MLP neurons of a small language model. Each row is named by its layer, matrix (up: input weights; down: output weights) and neuron, and shows model dimensions 64-319. Each number is 500 + 25 x the weight over its row's rms, rounded and kept within 0 to 999. Numbers have three digits each.
After each neuron's rows, "fires on" lists the tokens most often at its 100 highest values on Wikipedia text that the model never trained on.

L4.up209:520508507539494463476527485490492505463489510503524504509471506527445516456516503466513499536463473494497440463481541552519503541506491509536470516497497479524525507491474493512536470478527511500484502487489547505471513456491510518511517503494505493454535475501512516503469528478496479516543511534503543466469515564436505462531522551495460495480527484474497558509493455513518457501572503543492518486479483476483504459494493453510496539523515555492517484500490497478516522499487505533472514497502458505477488525515493507484484481468541500511431488531504488497533523489496499451514527514514519498505522487526503504489518476521466515478499474507491461505480505483501489520441494487475523509499538528469441526493450528504502495502490543492506483506461485539521486489513497
L4.down209:524558529491450479534525467531516527513532538515506504470525540487484489520477507530494535499464478489485527504519503494475556520501512502525494477485449506485475489481510501507482494499546469464541525479513482511541526544514473477513495484506522478511483488541494497508522500566490528449496506521509482506492487468492465503556476467484499471519523512462527496452503504465510519449528506489518535496534516479518506508487493474489499499509488476484498502474522485477558507464528466497531505476542481513488485472504469550504502520533530545486453545499504512498470502518486491495500495478550508539521499466487529493509543485514505511463473533509533507514491497479437499484485475528481573474510492451493509498478535514487472511512519543476502525483499531492472489504520569
fires on: "M", "P", "s", "E", "mo", "."

L5.up1452:484517475495484488462474508567503477507473521515509481499491508501500512480496492460522495531464473505508462488470497516476507566490500549513451473484503508508490497476480463456527523486503562449501498484501507511556503475481533451542452492500494532503442526462522496477516542499529496480524481452533495478518521530470516462490506545536526552485508480461505463461469494521538502498559517534488481473493475505530497500504518492503493507511535520494492508485497494496571528522479487491430495508443512520492462509489508513519504507482482488488511511552532482515518455477515521511509450483533471507500428490492508518499472533509494502492489512494479484513464473484510500518487489469495498503518494512542487494502475509455518515521500509507444510510495476486490544530524485
L5.down1452:488510534461493483484519497490508523504455454530515533524484467511451505506487500501514488512523466497508495468484495523525511524522525508529503540515500469504499504502534474473495470503485520478532481480487496503512469491508470510494507496510521496508498511562475523524515510481506479497491471513477500520517533509487475492542529535489517504512527485502516529435528512481502479493489500514508498518474491543526497509500521492498488507556492487492516506518546491507483519461511511482514410501509481499473520501503509540534635531465516496472503482493485502533506493516455467484467506504498516496454509529503514484476479519542471437509495469513490480481510501516469506513499490510515484389497478510521537499514501508523477494496488493471536523481529481499491459492497509
fires on: "|", "=", " |", "-"

L4.up969:487503483540508490529489509508511495504447494533501494547510502522506546523470514503503463499497527500480486488513536508511527524487513514445546494518493495504526508514500468518505497521483509505472510467498470531477478486537494531531480485483506505468510528461554521475526507467518466473534506467483514475464517507469496510483532556488533559464500516440508508501508500514473475472525533503468521479468517495454471509526499505508507495510513548508500475515459492517501550506519496490524524485537512507517518580466501524499490459488534484500497501530483473505524490523536520474500541504481498468438478464518488538467502511481484481488520496515499500526520469503499514501474496492493524527511496505534450472499489519515514516488516505511540483488502480500533481494511474
L4.down969:484483510495489479519507484492541517477504494478508443497490481538524503525508489478461507517530517455476553457516558498523511526488533481514486502472528514459517511506476487465516472522502494503502475483521501431445549511490533504537523457547469518503492492504509506467535508526489523483502485499508492525502442499469503469556472477534525536512471517516500526466489524477586430509526481504495485522489531486503507515495491506470527538504522520522534487455505534536536466477464554477481501493452509494449467508546524492516522473485515512523535517514478486488520507485525463535461473479518537460542493460507479519473531489533529522518435503499497512535471504487489474508516494557475493457521495493475538500501493488468472532496466524521478485547542471492499477462487530
fires on: "s", ".", " a", ":", "w", " s"

L5.up1238:457503498514520483501490501536527521494496471512509471493485455557509531525541501495520535503472462480504489529520471483528468497489496495530469428476489478483478463474499532527518515515491503457496479508503485548530483508516502471488514509552504493445487494500495512489486472495530538480497517505490490516533515561527508481493499535502497510496515531479513489490502439475478534502529509525507489447547487480428506449510525497518528510527515489489565477525503505512534515489486476506483476484503541502473438499494495525512483483540505512527511459471528467560498526486485517501498523502517509477525476507468551558494518537523515529447499514487478524469548492548493489511543525468540483496483495496548502502503496492468527541483539472484466506468452475514529482525484525
L5.down1238:513465481463506478521500500491495516518526478497551478505503497497510499493496511515547511523540461506521468485475487495498517504524481523524490492502513510521451522481494519469489462512503502491484521502496506491501407491487487492490496502529516528562509476511552514473515508455517492509484495517498485521477520500488479460496478528536514491528540502508533484465546494515500510512455503483464516461522534483508520519524535481533493517516457530499508441485531474497508497463524546500520481476497498528498472528500502507511631487504499492533510540501509495482474450458543488491535436500520488511514474490487487453495458488500493473522509497462516460464494504509499492512501508528507507355465485533476489507507474501487508484503509491501491509489537478490544510497516487
fires on: "=", " |"

L4.up1370:477467479511433505458480482488483519483505500497494515463448454471511524533493476511498503510513483514492515513522460459521553483494455499482450532495472481515464480501502510485475508552509465473497514454528462529530503520506507499486491489522482471476486516502557510551509501525461492496469497503492495563497474491503492477488502544529498505478488528469485539497495483533498560470511528495456453493472509491487494471517500477549504466523518471487537469503499518520490520477501543546515495482533471490499462553504457547503501521487487470532520505516518520472545479471485499460484517478517490511477483533487522490502468458478461578517504508490502519509529517533494520513544501502445526518525472486513536480504505505495538497563505539455519495483472517515496508558547533
L4.down1370:492497490442524523491536493499505515502529492566485519552480506500446493511497546528495478478498499484523511523527518497469516496505479506486492504489453496499507483497523521499458448503506548479491499503510525506492506517490502500541489485492506513533476477489496509421512500528528491482534466498525516530536469535494453467470534496493493496503490478505489459514454547484494470536475476531503533465507480500450518510516517536514518511525513510465438501480516530505496509523477474506508491478512516511577514470446499523515533455485485484516477473528532521511486532475479496488451520502483470491499517509528491562504519540489536471491493498508461519501516512489507522544529517518494497455480517522493465508525515507506471529512489469499484482521499444501456520483517497
fires on: " of", "s", "ons", "=", "ation"

L5.up340:467524474484510456516456519503529482445509525504490490518452522519502535497485533452470486499510505496477498467525477449553495498501509500494501475525529494534523485474523515494501537506511513476498502500499501539525480482497519487471519547465473541488508463519476532511523466500529524460522509463510472440496461493521532458466510490520551537509526532477496548503503515534497541455484497504509490491487473478483442505487451507519475516513514496524507488518488508467494506501485500513485475508484485466501495480490490501503477480547515505459484523519536521490495516531498459450492487498492464502514499470474510516501530496505523514478518485510479519535513496535498496499492514461535424492482460466508524475538531540495476548526466510441492510475510462507447529511488467
L5.down340:529486488510491520486517508463503467515495504522568525465472524488486514486515470499546470511472519473529478461495483468522480502517513488459475485491502539471501442562503515489471482525518500537490529504481514467490534502453460503515511528516490461524465460479512489493498439525492488501520480542506515514524500493509469535567563495508504463466529443508472518496485468493445527520536505487475496485518467516486506501487484530507537484497496501497469503456490539497525509488502494445493490562528503505481519513479517479488441542508519497475512479529475479516542477471550486515520482461509509499522492471548467538505497466546464494495507485506486527493532506513516503452498508485512528503491510447464504453505492510496513461486490483474484479466501502505502491500523507
fires on: "–", "year", "eg"

L4.up554:469504491508470494490448482475511464527447484543500495559479459538504519484460526471492465510551529518498498481532495476469526537521481502502535502502459507499520525532512464536482497562538515502500483483496518493546444518525535478452491484527500557438522493510486487511475483496494485485529527461492510477484485514481519495485517504482502489550494497547531508492436493540521498548485499513500493502503529497507470500519512460568500526500481482487503458511498469557502520507510500487460520473509525505475490523479486522534455469517500525531479465458569495476521520456556520489507512518508485473493509512479472516466486483463479486503496503477461489507502448493464507528507525451447493509514527479505491466533526546478538498538506533534487492514473506549523538478502509
L4.down554:518481524526505497530501513499486500531500499542495461548507493493505500468486525511514508494465495523476443485523508506482532526490503471504457504478505499480492486524480435523450538511561489511487451502545495476500512548537498492505475456507551545474483503473480538544519466483525529475540549502515549457472529459473483523476499500521509516518490488529506513463488499509506495574501524510483453491483475528529514493519529481529481519517445506512535494506510445464537524517483524469493504490450501520453501509470527525506454494493508518517486501490507504532478493486534536531538485505499470504531487473527499509507530462517513520477478519513534486505512464523469483489511467463485497467468498475512490452532497539476509476478484529527538463516492554534500531466485481
fires on: "s", " ("

L5.up811:490482455491494505538505468520463530506491506504513469521497490547523512472492485476484503557514511480509498480497466477482506472485486501500509497488474462501493490475526513444515444537537525515516474541470475479547486447496486479506525498558502453452446516502475516522494492482522473499523499534498502482497499516460514490501501567466561537508491500485501484514498451490473481548519528535473506521517487484520480498489463469503503497510510533521522495514468475503501507472441494506489498496493553491517482524524527517493508504490521500505465478512552481511526464506547515477530474469471467501511479523547448562473468543480466495520533489543517501509525450515496508506509487464493528541468495523505509484540480543450539516527514498520512508499492490514493465516514502
L5.down811:546530497521465482468540486456523518463532508530491509488538481522520495477488502509527510503552459464535502539514456529501511493527477506482481517501530475525453471499517517540445528504517518470491478542507489541521456546505530505479489521510483461508474480548492466506490528494502496500497439502470504460480546506511526506518462522545492472521494500470498509474524563525497498507477493531469522533541530486452460541499506509446509496461515451471490534487541514494491496510491505488504524535489473463502547448475508485505535542506494512458472473473526494523508494496525486513498477524513496496535523495482511480505484479507492487463508492510513496488434481477508498530499510521499481473495519537507528495467530503488527493503487505455533499503470496447523484482478486
fires on: "-", "|", "T", " t", " |", " 0"

L4.up387:504541508473452506467458518466518500495459506504561511515503522489493526497462515474443493472542472497479458481483495463509505507491463483513498506506512518496488507497522517488528527496537499461504473492469477519522507537497527522433490522527452513479483501507501476553478447568503493482501548492491462444450512489497507495494555485527496472498523521513478498515484457557503496492514543512508560492499533498517466536563494490519499512460484488465486466496476486516533498506543539510513496512524491477504446538529462494457501526482487484530459531488519526499516503488451501452500475475539477473495505476477489491522467486515472526471503509522481507473466496492426540516530463524476514516524505502477521478497495522552519483509503478513514482539471518541524526490482555
L4.down387:490505512522499475479489515510490506471502500571497529500491521506480479475503518516506480532503546504534510518471487488492525444488552500473510502541535521490536531533517498550490434488442470521455479442510540531506458547501472490506474494459485501525524522508483505474491514516530517547530539508530500486544435459545489479475473486506500468494495468516492521505554506531481482536498474428457475512470472467519512506510492537494537525472560543501489497486480500531508524508507497495492487493471506499526496478491502488501498504502558499448522498472520507555488492491540494488478469483530496499525506512469513505501504501502516495533476500482510494499492491484533469468480466497487491511433475507509465546495541501536535500484489486522519516527542533485491501482504520
fires on: "s", "l", "tor"

L4.up1505:498520519480497537499498534456518520481503552525496512508439488501482514493517525438510455504499495499473491468499454463529526533510504515515475515458524476501476499502499465527475532554550511490498479510509468539535468527496535491522525498483513505449515499499511497564486518477495529498496534521484541473500499502478521480476497493527518533520527528474517490504466469538509475504536515509475489509497522502482468459520515490590466501489491522487539482507498504511563483475507533487431501487525522485500450496482502533511493521498511518530517507458571529490491494454498489514519505504501473491531493476530520510469509498458481529483487513517476507522483490496457511483512499492529493500484450488519468508503486509496496512511462516496466499553423516514539534502505502
L4.down1505:493486535494494492486541493509516547524484517505499532453474494492496501514508535512478521519479501479483508518499499515515514497463517470486485518490509498510474513517476484486495488494518523472468479472516506514518501481504489489546502511487481525512525561521471501508542572486505505496487480532508494489531507499489452510499509498473481504472462488490533499491502523514509467473492500556487484484491488507508492453496496517457505483542501522540485464533533501533465552533499563514516453490482467523516503511506486487470603525477521524499493481530506473461491501463510493500474538495501486519520512498500499475475535536490491523475500521503522501510503492452498498475489473518504470420489483475518480503484486516509528507485540479501519485502468490478508492512483483
fires on: "=", "s", "n", "th", "rd"

L4.up273:472516474482510434470495548508475472481531506533530505502478528487484512503457514487502506521508510519523447508468498469480476486507512491551497465438494518495529502492498508484508541501531555484487466486497514512552434495506499502516529467477541515438497503476461527484480505500512531504507498499538538434500485529517534468536479507526478543465524536495513482510463509500521496494525508516513510422521506509476505459552460489507483504492505445511533516469505503482506528490503498536492517495479494473497479482418441515492488483481487493483507517506483519461475491479509485491463434494513495487487471539486512516477545521453521484505498443499466535474485508509456483473497514451503475546478506497515501506518513508502512510533479491494515505512478509519523527557527520
L4.down273:466497503503523503486511521480472492497465486510535521507449458511549521510540482487510497494472479496517468529510542483495517418540495479499524495500540502491500506532533506460518520470505520469507540476508436502472533535475487478542509481495510483492564475484444513546505495483497503493486524528500504508526478509485483498537510493530459501485527494497478508525509486548481535530499483515483504534572523522497477483491475516519502527508509497511485541525521515495504573486484493512534530501504512509461521451505477524515502527504529525521503429497511492538527451477482514502494487508492498548511450515502539493460522539468476512463519444547519538504501475506489510459497524467447508467450528504499534483483482511518499468508500491473489517468514506463481524530506509
fires on: "'", "-", " United", "–", "eg", " of"

L5.up1237:457505487527490466525459503470529495482473496505504505510523466521466531475446529480509510489459485497513497540496490465531560493537475499525479470500480507514495532477498471529441458520531525474531509495492500571547495521493570499514519520481498513505471517505507471465462497475520512494548480451487549449479485510495491431504530504514537518511504501542492476487490506505511464480497513541520537493492541509474481527493524508525493532475517516466476451521494498489507556518522506491483478463494527506541486509446462540505505512498486514515483491539532544536505523487480513453513495485476468515503511480546479485496542509487513522502486519519482464475512488499466486563520500514453469519455515470497517512507511536513507542521485491490477508447484514493532526515530530
L5.down1237:526481510478489525529562485481508511505547509492493482519526545475523452522524504484523493482532490516499510503478522487505504506473526504451452548515527490482529495509478514476560556517487481532513492516525494478518499490508483481496522471494500484482515486510485548516509494512506478474455552534513481522521445513482526561491519514497478488457531515473502513470520488531517504518508485515475532507490461482492507495470476477476509469470443501461511512491531516509543498474499505493478433497516445489514520501533498507519584540477556499468493514502516451513497484542496499508490499489535529473446457516451508468512463467508510448460481508509529486504505528486537481508450484489481519482500470496456514539470535522480499502470500503552544513512505535511507502485507501
fires on: "|", "'", "-", "ing", " of"